Part of a small language model's weights: no biases in attention or MLP, capped logits.
MLP neurons of a small language model. Each row is named by its layer, matrix (up: input weights) and neuron, and shows model dimensions 0-191. Each number is 128 + 32 x the weight over its row's rms, rounded and kept within 0 to 255. Numbers have three digits each.
After each neuron's rows, "fires after" lists the tokens most often just before its 100 highest values on Wikipedia text that the model never trained on.

L5.up510:148155090146093152150127082087155095124121083061152127104106157183167157055147127144116143089092103139166117093108099149137140141177115138153150136058134095129130117140174154094123213153177108109121090058118166204184149137116100109182180042165113155125164144087089091128181151117151071131118095129142130145129158129159147136107167108149076136131156124156147167185143134115127138146130109176161112113089133121130056147116153140141146127108144161168128105111085112130147105131069082118216095118105067130193124141148176149167131098149075117151151104128089144149086132165171195087
fires after: " to", "ak", " t", " T", "iv", "y"

L3.up652:144205142119124132126143137137118097120162097152091111100138120153118119091137159114150132127164123202041150146107138144155089111140128049187134131146139120119168121062144148102141163106163120114154183112157060121111121101103140091107181172131115133122153113143134193120071087089138129106130070118087123097076146141142189084107086101141191076164133220061122134166129171139174131106112127116136157132075102135116105164096128088189118124085192130138060157075133093139145125101136117158112178168132077184126120089057181105094107159098109170128123099119112131098077161118096131124
fires after: "h", " Ch", " H", " I", "H", "a"

L3.up272:130120130117122113111109076114099158150135119088115125067089149086098120128106100101142127120102147129091141166114066171096175088078071089138134135088126193139033137159148122173129133101104098131214112189143119127118096076147161133095045134063125116140138156114139119139135143098084172119121147097113080154123076098155144142174115129159143122131157136146141129113145123123113134111122184143142081142117168180150161116125113079128174147183095149099198102144102102138116090132113092125079099078111098190184128166075096112158144206073053066142160164127104206115162135127139142135
fires after: " Br", " b", " V", "b", "B", "ro"

L5.up386:152065131164113055183079136139103116105040129079171085098095151113114095100140163190121140118115124117188077125155086127125114138087115096121113149203134140125123125130093124092161109104123163090121131180125205104131090129135122157132180101184115103164154181104199107087134088116125154126178099111093096192115104148127154123120133092169128149136111084125097207183160070132066118132123109169124116080137122150131126120132152120076153182151176136136161123140107147133163183117074088135187114127087115161110109146103127097152117103128125170159153148093054126096149155186115086188
fires after: " Sh", " sh", "k", " D", " d", "d"

L3.up568:161127124173098141082080080114116050128136119110134058153155084102120051140106106137165129113138100136138108144154115190147148138136117121086127115149133136122171075084126126109147135128143214097132134183152130190159083131094109122097128107057159161108147132163139142170135133194215167098145044097126107175139128171135157083201116116132100068092120068071103164131091154095185119151146078092102101113111110064138090172101103151085103158151139134154151155113119098116107125084088139131202146151134076111091161122095082120110093088123108141143100135140149108092169150122098118146
fires after: " or", " c", " Ch", "h", " Or", "c"

L3.up183:091155134161136089155131099123123100173104137075116180126105164161127168134089077112140141161105152117154073135130075116088028124048110148131161146086106117123026115110113082100153093113096115155098163148121153142132136075113084116109123101126102111182081131092143142139095115097163111134101138078109102133127089148114165097136173107127148199152095122114154155029136163105149132107125138174163094138039095141085119135127095101142160070147123098092102115126135077090126135097131103198109122170115105100161145173134132133150121168072096111159213109160105175158153112126063130116
fires after: " F", " B", " f", " G", "F"

L3.up299:227107155159120091187130178191181109176151137135127110117162082127145173062166076147119133140111148123135201059122053145177095119086097201102128149122155164125181084138150170111116143149067145097097109143085149126098094193115150129133166130125150132092130124149133166087133163072127110173146137171097110140088063111127150160163123120093142141131128164148144150197060133146089148159094098137167114092081115097147086118101135122153096182190182093117149128087119080139162083180146133159120099126091153120133134121097150166128149116132097154160167110090125118150127147110107070117
fires after: " re", "e", "le", " le"

L5.up106:097130172162191164178185146134157160097144118158140126126135140182130123106128174155132161133081159109079126105100155078153118152213128141139119109156115129137165139106084119123088165090179102110164142085150096167114156129117125087163095142084116118187198094114139139170088129123167113133118170109088145157063098091141175099142110129094068159164091111073149116121072123139071095116160153166125139132152107100119157097135105144135156128138105094204152122101103140180117136152170162090122183121099076106113108163118178177170194146098114086143151158132123143053125042131056078132
fires after: " M", " E", " C", "M", " I"

L5.up472:111099118147120127129138102165165072078126084108044140134129086122086105130115119139147119120107170113148138116160148094135133135150130127143145156138205139149108110142116102133088101168166151122147177163131111122155127126133170183087147110147080070087135135120105102101131115182079112143116075086115127096131109137208109097076184082123163150108100108204129143146156056218072084093115118172148160100138129085144110163150116083104173107134141143160145099144141097146148089137138084053117162152152108131122078131102190166097158075123049121057180198141116091175103124136120159103
fires after: " No", "o", " on", " ", ":", " ("

L3.up3:127162133169088151187076076143196144143174109097151103129084163137132147141048137120199114127152116049190108104098092210112126150117151130111091174109146147125187140108155102164127151154107135101179064154123103164169173145159144166132151126081153098077115127143099099159080112155132123140109118070164183171133120108147154100129142086099147150120139143172127141108114133101159134110130089194063093124133187166146125114087143123092138120105140159154093130160125118135111092135079166137073114157122107206091127158095156108115114118110143087102137125174159063116108128238094115136
fires after: "if", " per", " Ar", "om", "per", " cont"

L5.up765:134116116108143150144173204156132135124119141127168152148136129118098130185078159162137119063127129142085100133157071127146117117107070170175136098128206198132117111143131127132057062143171089153138138127156113128164162110152137172127115061088105192088083097162059112151105164064125110129090092140141134127115141119131157117117153137082159079121143057107144094122175169102145094180132098151118136097108141108104120161088095130118142166126155168062062104077186092137182109104128147090158133181164082119108110118081143120131152084113096138128177132139088098143101141120113204205
fires after: " ", " re", " pro"

L5.up61:102106134080196110141113123113109125149155158064129128148158110202165093096105106101085149113204090111158084155168099085106137126035123168144107106123154147125146117054123092163149110122097098069138182062141132147195066134208127121101118148087116136185184209079125150100135149094114122065143108105131115139126162151106115203117117195143165124117080117129103146125118185179144131096128141137122193118122151097099136159096164155164121126119062153089118134109150131160126170099107169110092116159120088168123114168099130114115108114115068119084149108161129143102126171152126087120
fires after: "al", "c", "an", "at", "r", " Col"

L5.up130:076132121091130114163118118107139127096160131120109090129171126121136173145090106160192137183114126093170185117123135140131064209129138067121174123166089137102118134077104094128109103103152167114146118164041126155134179151068145116148155176139140208124165165092142092151106121111098167151047127147126098163110098154152099158190155140138174090123041058150157150119179125124106079079117169161134141136121124169174130147083131088105124184195150143133127133112101122119125204136057112172115117144139110183189123104130134141169114140103132118193128139158138138134114090143079122130
fires after: " F", "f", " f", " b"

L5.up220:113055092103118187058105101078105114129153111124172160129188173186129140091134095159123146158079143125146088114071094133135098098093096123115192161069123079140134130197080133136163129137152060121093138095142144151154137132100125134128129142119095161115116173171078092112085064155123176169113099117111153181114105133129158058149085081098068116109117158144154130139121136165110122115140157097186042134171133106077060172129130090160162174115082163091175158157129131167128147085139107111102114164098180168148108157102123122120137206117168105180116126159133120159126135108129168135
fires after: "01", "02", "00", " his", "98", "99"

L3.up28:148129159109207190119133167171102146098142141114124179159120210120155137119114107100146144079121129162073153084074183114120103141108099126097103090147139131148090142058114053122095099046161096064230145123134127081098094162176135126113162114084140146163112119190165184157141160106098120124119157150146122140093169163105125138115147107121146164145185101105129087104176161117162172114158128152103114101109114126104071151156143140102202153162122118125164145102174143106134180145112167097093165146158139116122122084228099133160131135092113141122179154146084146076139134093128129107
fires after: " st", " St", " ar", "al"

L5.up120:136125180151157187120137151146128183143121210084078115103102153156106088160124133112125060103193118081086142162096151131144092090112146116120140073052154143143125106120092164096204153130154103125123145122058167113129109176145184086142133116115146093169156195087150147109079121143083146144135120068121175087100155160137160175177121103124143154204161083182128164128118140097153138094117118183130157107112134210122108117169182104109134111127108126150062184128125082194137148146131114148160153144164103146171080073131111153136119120147121154150118163114165172148140157101081122087
fires after: " m", " k", "a", " per", " c", " w"

L3.up98:184189103102112109013122161101126114147097149162162163123100090195095143123127126118103125125136154129079144160096131124089147139137088127132122117133101131085097162128130146091149122173117122138146128163113162106125144090113158100144132076160152100131148133091072093133066115113118104090088053093101191170091183098076157047165113130122169132082150132113100154181077116153132152140200132117141094130136145113115115199126168132164111154122108100100050077063114082124156146074054118174156120174090130181119127126104124091118091102168098112099121081167122173145111145088119099153
fires after: " ro", "o", "k", " se", "ark", " g"

L3.up214:179129180111092100101102126172161105115147130172087146108084065165076039160123116165138143083119185156103122122121149083116178126145115193206137127075092160125124122130092089136168100169161098118066134153154049086103130127129094116220137105129085140146134160103072132134186090131126172144101084106136123168083107101102116152134112096160113107148117128144108126099133128141107152152119116140149125092104137110190087156168129187131137092159193127114104144057138136094147132129118125111105156127137149232173084108125141144171061204123119145094082105114118146105164151119113141146
fires after: " A", " B", " m", " O", " b"

L3.up566:189102156115158133170146142159107186135106149136085139107104156199063097063149152156125143150122123145070111109127145122135147141135131166130105113132126142101116103130120162183126103125076097109128192112144159113141072227120093120093153130173063122164092131159185138135105084093087194129143112161133149075157156137051107113123187114092159103065117100124121063120168140072168097162159130074154051133182101121141154143136120155119188168071136181176174099115085116137096109148109129140174092130116121098135144162137128154128109092071127117137193128086130110116097074115131152140
fires after: "c", "ober", "ep", "ur"

L5.up9:159132140133115156168117122137087104144124144102126119066162093129140142136115199119098112129110116165099117075126183154121133132175172098115149157147146104136118119156175153137158129079131051139181105131161050163137180097140129174073174098110157157147094143135106125105097123123136171157158167104133121110126130170137172146054171137094086115139088076154108155160068139130153113124182127156049165128091125133134162153147148157104144158111161181150162074162155086198088130074150119095150106121118095152065164126153128059099077164106116254116127159105180114128112168110108119120
fires after: " d", " ex", " under", "on", " for", " se"

L5.up740:105123082176116157162151116174100097164148087165137143076164109121139183143130108109138108131099117117126115139113103117130108075078115196135133093193198186126144127171147138113140145122126084088124139063132156128113101099144142174120123121184153121120124125164120134122153116064091091070065081120133120117144139179075094157118125082149193140142145143149150119122144102155160098196167147213100123127070107152130086101079122099081139163167158128110080110125128126075046107167189156127053105085138105167072104106091183121114090143138062149099126086132155121179098119105163097124
fires after: " ", " on", " re"

L3.up726:167110157155120119091046078125198125084097193175052145106153129142089113179149114147117077089103152031104164102074133179171168091112124173142107149136114087173085106125115132187126090079127083115093112116145101142142146168146094111147136129119113114069114110093175136112129154071114146119086124095136115141186104112061150115119163112113113109117211170201154098120138100107160110154136167098152150156163091130152118177140135145126156108125151111085110117157087112187187170133182150145089127128110141138109119162119103160127073143088113105081154115147106155142094152069166171116
fires after: " B", "att", "B", " b"

L3.up394:138107108093130141099066099140152140171094123066062150063133137109171155085078144142098073113112170159164146101197117127061187176179121130108170168098086105099118096107123149109106146151148106072186113127150130120120153101145135112118154108127082143099150178100160086145142096128095133107154120121137099173134117120095120132127161195101112146169205115057088222088115132126147142165065129131136174167144108133154054119135117115141142115151137086075171103087139125164119101144145161122127183134129130122186193146156101046165129101089136108156118093088135130177121159088151094124
fires after: " ch", " P", "t", " p", " W", "at"

L5.up595:178093078104154100100079228146097152092162085140128145101127126083102143080080176136082137108128079185144151110136093183091091097102076092111119126102086082147061137118075164081085132126165111129147113090193140050116136059169122146128112102084128158085168150066176105161164147146119123130147094107081116122068094111082157148180101112141124116127174071188142132079153149076120156132186108131171140151095154123087172121142094135100158152116127204087151140128095116095147107143117126146126141138167099128154157132122120124153125097195102116155175091119130132132131137131143105173
fires after: " sh", " sc", " st", " sec", " Sh"

L3.up191:150098131146133066122094108141127120108099105095169099156140098116137086085129072189187138142111204181069124061148085084081163115161184125116074119175121247149106106153120145143110146147056148140123153107134118083166089102184110107153149130079111130148097065127148137153203135087060171035193168106119153089097146059159099171136133149105091130131133108148141134137130125140141158134108158176120172094105162098126153195140171115133102127167135123118169131167097103075099074128162093143116115132149118149103136148106127094150105135121108139129112107147119106143132146166138117159
fires after: "ar", " comp", " comm", "ob", " Tr"

L5.up149:169053133157206136134121103144127117150145067158138151127168147083116166157103210118137166116099098162120135171147135112160071120092153149116115119134175125160085145136131137080153075088026119099173137139087085175098106128128163157134180149085084122100175185158101113103084146131123095095106125154101169181190133100156103125130162114091107148147131097075148139099219122136113174150136173128124098206147096069120092126141056116148131164115124136151119150106094101130094170148137129085152134086148155137138140149128161104131101178168120074189142100129091113076118152070128135132
fires after: "01", "02", "99", "9", " ", "97"

L5.up293:122118120157124121156165119103108157124185099149132100122196103149173077145114136138121131088091141097114106157100136106101182084093109120086086134117136165063111090111183112078083122100108157203208071172089122126108136137155128105141107109080087160066151088138177160100095126106137144121090088100082201119091138152185131155088107136161141078087069150078110097105146166100189053191084157110137103134152172113109089134160101094170152094123096114142168104092137108143106129114167109139108166116142168120150132153098143104142151137116086173101175107147192152131116098077148102192
fires after: " to", " c", " re", " b"

L5.up567:102176119179135153071132131149137154202162172130182180091155113075100100088120128111097163101110047124173085068114129149131183099151163141128179147155145136092131114109107092079123118177114117158138134235125088098147116107078141137139099140109112157115163136157148127173152101091126118169119135110125076159131118146117122146123069115101135119169092108236148129105156107083147056100158178108130139144137086158141147142136147117118152138153149164085089130144114119133200133095133149148151153121113178153185163125097095149084128036111068169098059103137181110147127137120153112133
fires after: "ur", " st", "al", "ar", " r", "r"

L3.up212:149149152152095113072093150151111114128135077155092110127119162156135124106125108131132147161087109084158062156146082099154157128184107205164126180104114174103089097078148184185107109092153122050133152117102121115164054173158138113145134155174110120203164134105128204091069114136117061131091121122135118139064116134182150098123147090197084130138098143153122147155087167176118126085070120099126058142085130128091126179140079091107169120118144135135137140108133147142123147112135167120145103101100170116179135133119197092137092120078167098143137059168107120100149148105118087080
fires after: " S", " T", " G", " C", " Z"

L3.up24:178116119138130090115087199135169088136131115169159167142169128168118158103136121096125082071083133172111184125092112139156177116137111131152164151099132110095187129163071155144102077070110121116198065186111079111132196146162122093112090143103137138105144107222086147132073115043102140115137108179096101074168123164194155139150199134079117120096102127172132141159117166131131078144128138164128130155116175090103092169134090128139090181121132136160121137064092109126131116149097141169113114144115139135108102108150085162064175115093087180123074151167128139103116146141124136122
fires after: "ce", "e", " as", " ne", " He", " he"

L5.up398:142085116125147152072100082142139134095124086063127166102134115103071092099092139058063180132102103194144098125173149118121104132107063156097131044166122142164089117119124182107104126130137133124104092131139121120123097125168125085123124097119111158066147165086092170156160205121088141105129116065115131151055112146125127213129126148154102114092137105052101134105171161093195113128111113128144139122186123178128141159064090178154072120148152097106105140126098184149118114077103146165135133124149172157185115120124121134159124141066157107128121159134158127058066169120142104120
fires after: " man", " w", " b", "w", "u", " l"

L5.up766:123101064081091102109111181118141095075126169139125183103126096126195140097128139129130147121090089166137135097175118160099115126133117122133136168090120082175166068089102088119111134169109063133161112159041092228134149082191149144173181139092074162088124079104157157159125132123107129077091163149108159113104105066127164119130184121142131131131075172159149166067092150135106139128116149169127163140079123059125168112149127177078115164102115131158134119110197103118118140153122104121089129169111126105157154147131163121086131104071123120106120162052188145100112106158153141110
fires after: " |", " T", "|", "f", "r", "ar"

L3.up245:181134190041118106138165149134176192094111101159186100146122102131129168156120101131092137111120101137118127158115158126118119137126117113093122063124146134205140112158102161068116110163140144130149072116136187145108151139195072149157196179131174162158148153094107110107067181171116144094126132137057126104109160126129206059164130086129142080094103187137088088154084139068098056120185105089086140105136106117109134151125046107107152137114093145157126132110098083143149140147095120132105177123080157185141171136086093113118116109140106162098126153123092152093146120166122119121
fires after: " H", "h", "at", " Sh", " T"

L5.up298:180119137170158126162068171108138174102148159188169147119102054097147113119154129134088112160118087177105100137139165146069143172102139130144107097115147129126131130098126142105183079120060095132142121174134104106154177146117065137182176071178178124136108131126167169147150143120130147175068121132098123097162114124140132098146125174158121137064172101164145126106093140200159105137109076055129112136122119186073141128159135048103084110105157126128064133061134075148144121122109173113140044143178130193148097117134132096150140117103073166147131112076165140163110138152100094158
fires after: " y", " his", "erson", "g", " se", "en"

L3.up376:138057123109159113166098145144167160076143090216129082179143190153134119168118108114130165082119134145154105139121133135108144171081111152049129158201110181139123145104097167089169089179101146135132155193132112098099161084141132096130172112121168147175119129182145133166096164142115150124119085177121187153152140100158119147146108157153148145079157108086139134076174143103076082144102119126124133079152066113110153179148156146150152158127131094139065122146122101176173102128161148082113069185169183095148146150075163121096153110058129148134185119147149064111112132147155150149
fires after: "ed", "ol", "b", "o", " de", " co"

L5.up155:191087067058064076087148129116102146098127092146122147090107119101128125149179138181180094159096162127088089150160152137152150161097131088176116111136118174108141129130130169115141095134167118188161089129105192092132152171141139102130097121170115107110067077063125088115098135121125182135193184111142137130052111099106164055114157111185127136101139123155136150117118156127134196143168100141148095150141136156117117095128124177145114175104138122154163098057156107130137145087119136128113115189180114137193179134202099034118149126086106113118099144126179108102104088116129131120
fires after: " T", "y", "ap", "ed", " to", "et"

L3.up383:195166067101151164107079127134120115160177104173109121146114144117119091130132173105134165117077113178125151125140081118128112094121079135155131144146104088106155122130141174125089102126180186122189081135156115168072112121103121157103145146128184134147059117094151148127098118142179135129138143106161131170062100141067157103171122095169165142127083123117097199105101154126118147076105192115130106131150155130174152108131084016161141095084169126050140071128112113133146100147134164137095132208091112102086113159143127116161148123146181120176124154128129169091114149163179200168
fires after: " C", " D", " U", "C", " to", " d"

L3.up731:181141094134115144130086126159084176137074038103131117157109117134115122139107092160130132165111150113114150050135110117120176095089120111123148163109114144105194093153152161114148122195158083125125145107096174130153066057101101078153151167108175138085149136189106053184134158170136181093095116158066103212122173097139140145123117133088147101105106120164152174171115079045129108146189122101150114162118097077157071159123112112173121125157148151122095163092091091106078075130096151115086162189093153117105145089111108154115127120132110129101119118133131159107183111147094120137
fires after: " me", " c", " Me", "ur", " N", "ric"

L5.up594:073136075066181161149121133126106145128139109100119105133123093115079160130101130120094167128038116112175121092153116211157118122191208156151132098152164134118120150125117137101084142111126094134091119153185182132130160129144158115125114144133102197136171166168099142074160120119148143131094062093119129162110148144118063158129117157178126127093078104089126143118116163115167121143118140105131133140121130138111148114177062119141058033152151196091168094109114128071180121096197116147113097165164098164144216117150153153142154180094115123103150117115141137119125139119109188062
fires after: " to", "p", " w"

L3.up717:113118133097165157185109082121109130122150173118180136194115155108137146158103077125090202125128160141139128138129154145139141136135143122130144113111159143135163087120130134135117119149088114110095126138088082068114139164130143119145091154072110172200119101092027153170143131122128156151148128085134154081051203133062164178215096188135188146123128124105084106118093128154193143092126117065093111127123091110080076105158140087103108158163181172172128138150134181079121184118140117065121139136083110114144163169104141162114169116120148153084110154182132157124103171117105085100
fires after: "ar", " b", "r", "ul", "ce", "al"

L3.up426:163093104142091108084175114187132099094121166131110162118119112123157146135120126203179121103063165137130122096109154102118150104089114154140163120143130127183122111128182134113147111158086071111094141056166139149109121163161140122169160123149103095132186198089159145140071062124140105174105135140122141105071112120148095093079106122105139155156166075072133126105165125100146127084108144100105126189091118118150146098088109087161153131058165151099105200166090129109100118134148086166170129160059194106138168129180162114113076127118105134143089125126072180145092180128083130214
fires after: " W", " R", " w", " serv", "u", " Ch"

L5.up697:115164192179185094166083084179108150128132108116147092122130075128108112118158154121132162150116174147097114104135119143120143108129142094122135142095158164179080141131135106077141115158077107133173102100093163070068148187153117145091192195101126134137127074158072186139117139089175133131103116113091176163126126119093142151093100173148177154143197155093212161152179141069104163110147160109149184109139086157175122126129062154168120107106090132068128090128156160115126118132134116173140129127100119129165099073048110144153119115128150110165109188164090114153107091150183094093
fires after: "1", "2", "th", "st", "7"

L3.up505:084140112104093082126179148091099124101117145098156167122100130185138111104123104090183094181061150085038136105126146126091139114062171120154072094104088117197134132084128090095171082146077037084105109124139127116144109166102083127189111142156153112126109115110156113120105121076185159111117161148157129119110051096104118112146102130108142163053138094070152139099134075115150107118143142160121095162106082146182113094099106117134120095138118155152134132081102106096100173114141071145225114109137114136165110109160103175113119114123118139131150115149119213187117132150106086128
fires after: " r", " st", " F", " be", " St"

L3.up252:137140090150130155162099124143134059160063152067120109158172113101138117173112107150164141103190154098114149132142157170172160119115124169119122112145125100168166152107097175098186096200092116062145111115172084131204197154141215136148112123140117103103117192138151090150095126157154104128132084089098112120122109169124099103069184041163135126137099103093106142119131104093163116154155172157075155102086124164148107180056106133118134135165115177126155128093111170102140120063125128101090120132079096098092093098115101174119129069086140134110051128115101135109135099136105093122
fires after: "u", "r", " c", "i", "or", "c"

L3.up456:139100117136166130092072179093173131177113074140117130122151094170139145096184103070138158193125142111121176090203158121115152092119142145152149185178092094112158077074123134133112108104113095215140109116104093116101157128124147091145177102161145110130131131093154144135136104147107107143129132126166131220166118145127052055160130080154106104119110135100085128094172132161128125102162140146141173107088145137116141152115173144053104160118095154132101107153066175122180063094134092110197078161187155144093094126142108108072102111113146099145147087119120104147140155126138042148
fires after: "o", "ar", " ro", " fl", "l", "in"

L3.up668:116152141132045146070121135150057106103089102161123079109134085109170140152086165128133160105111148184153098138179078177191129146065118073099110131158139099114102135164128180125127116097116168124110157162079123133130148118127155179196155146150130137139117070176099124135076054114139106049169146124102160173117075106144137130148086118138132109118140101138125102064125107140175157101125184167103106111151127089129155135133137126126098142117127103074201088164110086136224115140174079091068118166130151181112156088144180147120135105086096163111097113143143166082079118127147085131
fires after: " |", ":", ")", "E", "|"

L3.up593:134063140183142151100118141097107092140082160078117137113102116110107134063103161120113176059129171128101134164122101147196100110128111103096154119105080157196110119134129192139125137163187108123125108194150103168153125078089145087136116178133095118066101144126085162145107122138094151129096162140093122136184128145162138135175107131126193105136171134156143155154112200105139126139098146133079132126109118120128109140145115124129115147081125192133164136172162070162111099103140073090144068087137147167145159129013120139098135142098063158113082135129166183100120088046174146087
fires after: " m", " w", "al", "'", "m", "il"

L5.up39:155125118151075145166138126191132157144157119148113132128191109104118145056158124088153100126071172112120118171155143137088138138123139192171152155117104166089124182164090118115119135124143175173126129163086145106185137105103092128171111098101066198144101137079137181160067078116159131144127145183141119181142153103096140176158155096110131102138142069136079196138069163146120088112103133100126175108087112152074111196130079196098073088116166211140145147101141173102145130106119137096183094144151122136085164156132139137125141108144072109111099119190105160095163172104149147114
fires after: " st", " to", " r", " l", " p", " and"

L3.up33:095142084195158081123163109133119159135153150161094139138117146132122152139164130129132147091165134128089127164101137165119138128117133121094131128125111057152110127083072127116106182096141137112197178099092138157084137126083092171077170194189099140121218068180115150105133096066115127131136144159081118135153137081170124164131148136125120110117137177174089144146053180112121117126159150085173124137108096139147077165172110119132111097114076137094155036115125150160209115123141158133187151115118196133143147212131150120179096095091168099144114073107121112132151129161080103157
fires after: " P", " p", " E", " C", " Z", " c"

L5.up80:133182118121066131130097166162094088071134122167119147097109158111166121130119121131081132209126061168120145062153067136081147106129100134106202119136131179137150156075155095140116138121109145130130120113109142117121131125078128093153142154162121092088107135108093104159120136047085090031097153182158171116180217082164111116134124151109138121161149087199122145075108097168111163137120131108160189153123152168167139109103105119100126147129147130134182090125113115120129111099097111064079116156150156126168127163131109042131131195155100087160137128101150117152119164144141192167
fires after: " t", "et", " P", " te", " T", "t"

L3.up22:107135158128088123104162082098091122103152161134073178131110183149189110169122183112148097155110129129106117089167120092165137073130077098102169153148152125090110090081080050123096167140131128089137090150167109147160141186139139069103202152120096128113154138102098118112145119146125134143182135162089123103144155160157129162091139135056105138107099130098162150101133149082111089173078127131170146111136154093150065131110169101113133130094072140151105128124155080158085109129146173125099119137111021144096164132081064135092129118095082127159086090115124132191130098060078159196
fires after: "\n\n", "===", " p", "ec", "==", "\n"

L5.up722:143131126155142167133128158121085137137153171149213123116162168110072151179098140080117139153140040159117149144088083113096088185098127175155139127174158119189096060152112148117093121129150150113141115110083100146091091094111177105166173136160179132168140131168111115132044052114145117119081115135132143161123112179146182142120148156132145117155130056191164106132144179113188103193116147169122119184171142096086091100132091114127181103159105155092137117107142130197152145156226136103155132120158113130097144113115103077134093106104167163170112129140127146157143168120145157110
fires after: "01", "02", "00", "96", "99", "9"

L3.up286:133182145126138077124072114133163142156138122146118193186132110105118117045095094101174073118144139153102120103125142137076093140143172174117127078093090142133169130168115138134153142124109086175082150098141175160189223136138139088114151086154080188157157096173110171101122109171150114163158057149160136102124110084128112132184157146109125121092132124147081035158101170096124111195168104135124128174081130160132118092144122124165141159182147096084124131140115115114133106158136078085151154176098116115147129079157149112104135123129097133134115135113096137034061112101131178079
fires after: " comp", " ad", " f", "p", " K", "f"

L3.up129:096116072082118165119111115111082099141093143105123141160160148115169182075114129137123094115111121158109129117119178138106063123111116100111125117141047129113151121086132089080100098139092136167193098089091098169106124131199126097161139113121086183215178156066143112129118089148123084113157151142097116125152142044135135145118115109101105083118178123069135133127117157123125128163130139108160137122199078075177154128137148135130150102156090107127194074098177219143112133096107055064144104113106139132138120091112140080154154107105066118196127093134063132106086145135138146091
fires after: "ar", " ar", " Ar", " T", "ig", "ict"

L5.up27:219182131122101091138089146088098098110128159124166179100071138109119118081126145123122177129090117158111140152116137127146126125172132061163154153076163220114122099103147144134126132095196075076138124119148083146104153161123140149134105130110206038193139125135132118107110149125113058184108041116126124150067143153133132140096142153095112151148136154130126136152049180141116143146127150173132154110135145117114158123171099168110159188123144096141109193144085153193156083086130113119090146140132170143129070142148124158165148152161123131182107178099166125132163129113148122054
fires after: " ", ",", " (", "8", "–", "."

L3.up161:101145118167128133150145090080130130150135108137154095058074114126142072111187173143104129129118152158151163150114138164099157097148114188091148113094187169138102090110165167149093089120163053116077162090140099117169102084103114125129151104150160201135156114125175153051135078061116081118157111169144135192081090157127172145126151118103130150167139114122108145112108136115095092120118138069121070093118099139197086153140112118167170114159151064147051108191181162156113116115131104138115159185152096099191134155120090100173114123125128159154150161132088129090103182110095080128
fires after: "-", " Ch", "S", "ra", "P", " o"

L3.up58:125126130121150070142112174125154132139092046093144122070128124105136143093103082148070113129135162038152134164120150084127133162083102075169118087115097160124138134039076124146110090094120130156145113097149096102180131175087193124153142139152175165159083100082086145147155144072168114174174115108094152104117124069101172127147104116063089116108126149116099195145146112056201173147111119145108152067093133134124113117124141189100137157144127135143130147143158129145148145137177068185085183127117171141129123134128121138088113116120116183140179148137094213136145137081117147098
fires after: " f", " F", " pl", " K", " fl", " P"

L5.up73:116115128166091137144115116129134159141164104105141118168122162121172207141112101084092141055111131158173133033181153156116130153165099133141114088151124146170174137138095111049123133148108102097158175134167122087069117147090143102146160116178132137198128109140148126103158191130166184197139106138150096151153135153096121143119154129133091137056149089126096141146113134149209144152170109222114096114173165110077173144155126098147079091102158130124144117108122165138091108143120173100151118095123135141071165136132104169136153136121132125055139211144136131096079183112155186163
fires after: " L", " for", " Ch", " to", " ch", " and"

L5.up484:151146128164170121187063119097147143142097155208138144135104157134078091134179153155165176192116100189123105134169140123089162180179118107137167174184130171102155104115124135086087131151149135067126067154123132125088134130109109079110170164149137089093123115114114153122123106081091086108145126086132081069086132111155114150101108174130166114132091117075113173081085115169094080223101150116111159135152135090165113081163091158103143150173175133153132102154146151156184120159113139108135106147119101160125095095080101091180148080083109087157103080111180125091147124101176155092
fires after: "–", "\\", "-", "t", ":", ","